python train.py --init_std_up=0.0709 --grad_clip=2.0 --decay_fraction=1.0 --steps=4261 --dataset="wikipedia_en"
MLP neurons of a small language model. Each row is named by its layer, matrix (up: input weights; down: output weights) and neuron, and shows model dimensions 16-143. Each number is 128 + 24 x the weight over its row's rms, rounded and kept within 0 to 255. Numbers have three digits each.
Before each neuron's rows, "fires on" lists the tokens most often at its 100 highest values on Wikipedia text that the model never trained on.

fires on: "c", "v", "p", "\n", "\n\n"
L5.up166:150113130140149152119110163131151080121130131086085133139133134128114165140165119122142151131099102150116122116103127114079165116144145137080098134144137156120166126137149136134158095144180109091128124144174142114130128134125132122121118151162146098155111182125129143126123156137146135107166144112101146111114105127168111100133165108115072110166114141137124124102133083141151137143148
L5.down166:109132109092099101109131162103127153137127114167191133158160163156132090178113124132143073146105130072126142156148144097173134159146105192153134150152138152133094127142152149141085149133117145183123095137128131165112158152111129136121174140100146086091129103120095175107118132130148138113132150125113132180125137111124167113121112108117179158138112157118142111134149136111112106143153

fires on: "pro", "ac", "ro", "Ac", "b", "d"
L14.up587:074147106132148142049142127126150143136126102139102153144121101070121131103170145126136167128125150136162157162104124146126136135145131126129124129176113137146153128166122136099140176109142126139131151133151068097117103191077132115129173141103135173117088148142129149145158137157141150176134145109109144101126137116106128135117103093151091151135139103105151172158143120084110105145142
L14.down587:113127158106159119106122092110124132138115141129119143093137146123166123120109114140124174085152109138133164136160118133169151098106095096167117118104163126151103118148172187126120147147118140140047133150109160152095145139140147138143123146139173146180120094117102147111107114133131135167081100113150142110166136111100101138139087080107181133151121113116160117127091144135126165121147

fires on: "il", "ac", "ro", "ind", "at", "ad"
L10.up607:148134102069128124167112147108095149172106110102093069136151093069104103127166152144122082127098142145152133111146110130101139116144163141090092125133147123151152094145122143098159087104103118159137180097103061093101104160112137121129170131120101166107158135154106167139110137134171133081141121130139181160130156113112138126106141138110086121128129129140148160126152140131109153107150
L10.down607:111102143130171105104150154138107121122122130123113139108106137127145148141115144143143161136148172120105134141171067129147095153105077123150119131082069081127105148096144070135128140153131146110083121135092148164135132122108113184130121177134132125130062137087130140090147122156105102137065130137112122068144093125142089116115157134094139117098126138091125113097122142104145123147136

fires on: "W", "F", "t", "B", "G", "over"
L15.up556:138110099144152125168155128163106117116154141145113142162163106138146112116110122139166110113159101159141143122132124156078121130106132134118154139104112059130129095133138147120092142116169190144110168123147107103110092113110133095111137111114092079125162136133155086138141068133139180093152125150116150114106129080153129130120134122085159158123065146123146099138131114137110114127134
L15.down556:087127123128142091185137118152097103146135102099097124130161146142134111107110170135112147146142108144121092164162090161108134120127134123146119145086110131110124177126134121098085144113125119139152131156112104113096141150110145127091107128128114101132151125126130126098172085166094151115133147100110121109121174100142138105062108130089122135126108137123165167145108174135121103107107

fires on: "ag", "th", "z", "st", "ch", "al"
L14.up421:144169134145135130141104156159115153116107109191163103116114116144132144108179069172133114098128131121097098147111110137089110081116142121155150166131127151125116143111171119118157133115114159077118128138139123126107135108134142097115149091162169144147127147163093111127137114176115125067140116121138116156111097148164152104104136101186111148116122115126107130114158106105158138114177
L14.down421:163114131097139134086153163162069135150131106089126124136145120161130167113123150092112148141134112131144144161158123126138121110125170137133104129159083154181101120142131121136128092116133133125150175139123101149162138173107093122099154100137139109134148146145134109123121111122148172109079152162125150159088150151141133089118146124110152138138160106134141127136151145085132104149154

fires on: "\n\n", ", ", "ook "
L10.up21:098129121157131100167158123137115096146136087150110124146112108141099125092130112158089121116146122096123121133109125115147105127125149087128120102148145118133115139117147115135162146099084102084102115098115144162115114097184154134117126132117101129101124092162122156160111107170113145080104080074164140134134110137148078130121134112121113153110148119148159126144141164114134166107119
L10.down21:134145127128127199096163101127147140146098202164113127160143148162136148143121135130153128084128126145122156142119088138107119131108134172152105140135110112146140140119178148147148132133158133151144164134128062102137147101137103133128099157131123113099172152146112093095129088117101124146124139112123094164141095128143203135153124138124153147108115125171123130113090129129126141124075

fires on: "and ", "g ", ", ", "her ", "l "
L11.up172:107126092121119144133127091154101124142165118119090155135071150116112132065154113064095146091154130134120126122157154143138127118163078082157120139089102129141146116130121113152153113117089158116136071135090161154137098131097139134137109099127141167156106096142134090110080138137149131117132128124151122142133117140099095120122151111196122141125159087149138142144135119169141115113123
L11.down172:126105119148111145145108118164092093108133099189172141157137148122138138132134150116147130121165116171118152143105144113116114109104133138140113133139132129167139158110094152128127146152186131106101108162106112105067151164173103159101122155139107159110148123166087122106083118133095084124134158119148117162139098090169131111146130143154147105118104126139111137123143144144159133115064

fires on: "G", "ch", "eg", "O", "W", "F"
L15.up401:135126124109162113141118118152100121130113128142093161101134133147146109171136139173164111109173130106095100088136057116088149116118124143160112110100139118159124107114129142125123140110086175102140133112087120122134105094151171137094119119148115093105142167135140120132136139133130157134129154146116132157126130159116161117110128142137174109177098119099174120172138131145055077100131
L15.down401:067141096119153100165115119107116098099125159145131128157099154150046130148122155131194097122143146138141123153123137112131120104111128181135144127109114116143124163105143108086110152120126100165112121136142134126116104112130105103090143164147153158115136061118177119142133120128122159157139103120121128142123144177126138129079096136125088111142123175145114139122117104126155096147125

fires on: "|---|---|---|---", "uring ", "-", "en ", "G ", "ile "
L4.up1:129101123149114160120099112143137100129100167138103133134147159145144078084139103164185110104113155098134113126130125096125128120195167161128155123119134070111144131123116122149168168145116164170116110125177146156138136116129145117129127103176138121133143120166133146155136075131090141132117138151135096103123109100125141102142136087127116114131102115124119102153178150170105122099122
L4.down1:142156118123145124164116159108143154152088168142154150143114111104086084144108158164132138096164173136135099173137146169100128094139130130146166110164092113123149089141110179080113132116128172111152132147143126157131150100138099142135128177113164157147109112116111122125137113145191134104108117155126157126072126157144135135147112098129124140136107112095145134171128133083119137150161

fires on: "ing ", "ed ", "ap", "ing", "ut", "-"
L8.up631:109133130115155100110110110139144116111122114122064157162096130091110135134107138127070122039123124112160157132089097098122089138113106129108079155133113105149122106100136153134139134131140136133089128148120089126146139129123133114150152120131121081116123098112168091124115103140128197126136157084139111157120115106142097158150125097127131168134107140143134107157102107133136125135128
L8.down631:129130144096095145149116130081117133135122120112125086128163112108109136114178141115126129179161145145125138108140138117135133074135120122141113110133139163100173101142121098189137093095161125171167123140124158111117092114137123105089125113143141098091149156200089156105110125141140074109123164088121111097124137143173151125119087115122119100138144117141145147110138111129084112128149

fires on: ": ", ". ", "ed ", "\n\n", "as ", "and "
L6.up427:143135107160103130134146186141115156115161153150113160108134145138134105151105139109115130160099109203128125099115097096135125119133132131138140091122125134111129118123122129118131110123140092114088151132157133123133122130123187160160162112140138102133155078141105111129144122124108145142116179110165158153122192175118148129181151128154089085118111125086091143151175171150124120146118
L6.down427:116150139149175092138127131101138105097147155118153107143134112106140144100109098120149127118162179160123143185152130116127088148122084138146117112121140121137150110108152097074124138180151145113108162151117169136121160100159165112113088142104100111100107121122072142120114129111135163137153112084148184124139097157133083135102129126116127143128168153195105132102136132102142112144114

fires on: "as ", "a ", " "
L10.up104:101143123111137116096162157138102115089133117123154135143165124165163167107165118123100102121111099134140144172137098138089113113144122165118151118115133125115088131120113081102140091156080135146120133090116132123100108122107119156183089144070074137132126105144104099138139067111183124179084169119120177155144117146119153089144121097149162134136118174129137121130157140155153151129144
L10.down104:159144143083121168138091107115138138147159103154171124181106101162133153148146122122128097178107133130131141147171190131123121140121141114099145142127149144090130108036149135094151119144145146121099150124119126127134147123166119155107117099113125137098079167143086115116100103115156158157155121129111117114187096168111131144136090137123109168138112135164106102126101130108124145123131

fires on: "s ", "es ", "the ", "a "
L4.up445:102113126152132107147151127185116101122108085087171158125157128102129113129139112133157152099163144133146075120116075113118110206107154167165120149132127138143114158130135126102140107082113151075108165108147122170137126127146099101125118116108150117142130103154143161158162125131133081122112135133117173150131141143128147131136108126129180141115148101119130076168096113126155144100169
L4.down445:128168150102100148123148129079154104119158117176151132074102127099096103171133188116128147159141107170149136112136173103150167110132149165133135128156136140129086151069124149130119129135145142155118117129157122121121148085133108135125100149118125135133098134139108105130148103096118147135156112086103142148094125142137141121128124122116118172148136116150135165133090160110137136145101

fires on: "it", "ing", "ch", "is", "g", "ing "
L8.up399:107129126117139085101132160139090130155132148128111144132176130147080166080122128127132119129113129141090143155110104155150115145151129107107097092140179077119132127114111118159128092095126141105125113116074117157122122120073142101154169105088164155098117127117140142148111176112121165088134120107143116110144117106132135126118119103177135106137126108140144148140140121128157163149175
L8.down399:112150150121131145102118122168092108111143120107108116116149134180133143134144120119119109088130126170083117105142133147132120142146133128097138165130093128148113128144189111131146132108125159123095120124135175111072115120127147147054137161124148149134167073160139193138140127114134137134074148140094155136112167157165117105085146098138138136117147144135118137119152147105093108100149

fires on: ", "
L11.up570:109139123138125141122169152096124132126135127135147088165126130125154121130084182140107116111108116104102081164126126110141162100174129112153184092144080117129129143152117154104140066089126154123154136130128128142133109056133115122125115139125102144131134158158112119162102091114140148124126134107154149098155077110122130144166105135161124128123122169140134130148160164124087081156119
L11.down570:134107162070144186129128114129142097157101164168129151195120125118075120131117128102127147115158122133093118124160139125088132172137162146129129135141104140092093122145145152138132134151115125129162154136130113119091082072124118143155133108096126136118132147094153149121096124120114080130165134087139129141133090170113148092155116139132126107096059118084156141141134129125146133082102

fires on: "ing ", "th", "g", "th ", "ed ", "le "
L8.up608:099118158124160127109156153130155103107141106128138141138119138122110160117104126164124151081152123110138097139094112127158103133123130152125133163122176171130147153153159113114162161131111166084107119129122120113153124116091162134151104131129120156144124151156169103109134110137143170112128162094120112136127146151165153110126171094144103128157164189136145124166137133111143184078130
L8.down608:148134154113130152149087174137147090154136187108137134112149123142088092153159164107125136190083122167096111136129140136141132115131128142156087157116066119153114096149156127092131157155104129187126148094136157116084117121145139132110152138151146117115150134106118120120144151130119101129132146130059187135131147161156133099098112139113127117128113108145156127140124131135124106111152

fires on: "v", "c", "r", "h", "f", "g"
L4.up624:107122118144109111125135133094148103121107126132159117150144161099148151126118154095160121144138112146116200120105120139124128106154162121123140070098110140075123119113157151102142089112156135076143104107158126123149134108141099093117111084143116055134137126156176146123166141155127118116099098069139129099164132172072131144122152139123100157117131160125109094114127098133137085141130
L4.down624:113134111133113101152150160105085141140139139116146182130177122128142136136142130120077166088105121133138125125150106118141141116107098163159121136142116126156074148158097128141112090099093104129124102151120151114136122145134132179125154116105135115088131095126086141138116087139111151114158170111120084140136207111097126119148179120130116151143107123094132096139163137149133059118127

fires on: "ex", "li", "was ", "m", "–", "inc"
L14.up603:125089101129125159126126127161102102122137154128105075125107148159136131102141106134133133137147143109110122169162126155134097115153120134117127178149162089134097110118118154157141121095153166185109116166164151125108111092131138149173119121096144135158094108144121115133106118104123148155157093188140137157127122156107157106146112116116101123108139113146118082088081130130159139120165
L14.down603:128173164126155131113148151103125138140142120136170101119148087109169090158151153153127106086159150100117117127119135088158115156124130170085097156153128100145156135116120153135111133092115151122145162102118140162165104114123119134107124168104143103105119122099134123182115165087125109149087157138111150140196123133158104161137099099140181129145093097148122137100113147105118171148140

fires on: "on ", "it", "v", "c", "on", "t"
L8.up51:146123113138145160092085113119152095109134107114097128121117120150174144163133127180143151117121140114123132149126102161145104122124115132107140153141110121121119104178138120125089114199123156106124124124172124069140137100084077105107095131179129089118107149137129136139111107137100144145158138093137138163105122108177135114161150133134119121100110110140175133070156118146167115124162
L8.down51:102106145095102152128130128152167110136132075100112163119112101155126152146151118136122155096129145166168127138080130142146114160113086180144142123121150152117131121177132146171087109152109125162120145124103135120124137143087060096154116106114142114121117115100122111159123116158129141073125139112120140163148123139130135153087116131098118126144158178112108109082100076088119105142099

fires on: "ile ", "ri", "en ", "th ", "n"
L5.up222:135088116184114158123151135117152132123105113109132154123129157112144118114123113157188119136096132105150111142154128167135118095194126153112124170105104136113101129127114116191147200152103168099156096126088141168097142086135103126121121142131156082127163140136126094159137135115128118126158141132156141129116095160104107105133166111105128099112128088126156144147158127113130109152111
L5.down222:093149165083142125124170141143100162180091156153092130101116071134116083112085063159091151145124135165131117142091148145144133084135162132131117088111134144157122167092098157146131151111088125103124115136152138097115165084129091120122151142081120115138124125141108109149096141154117098129117108102125146128097105104113144127136172104129147096141119128078116118100136145124118132122145

fires on: "m", "li", "c", "o", "rec"
L5.up612:120113086145124163135111115145131156116159134195110104138114165137158151124122124107144144119136127087126151121152140105120119100094098105161108090147151130134114095115147099152138105149138135083128100127158121118109110109135129117184151090119122082167137114122084111172132152173137131141194148174129127095127147155137139063146129145119092103098122120157147092115103103174163113123114
L5.down612:104086134138125118098086138126113123110082139112138106083103118149198109129119135125120141118131117100123141141125118117144126140115166132133135171115136112176157106096143116148154163114093140162164116079151143136126107118164136123115098153121143115125145108138130098130108135134088114131102107163165116139099120109132140095127132116125121122126112129157140104111103082096125121154140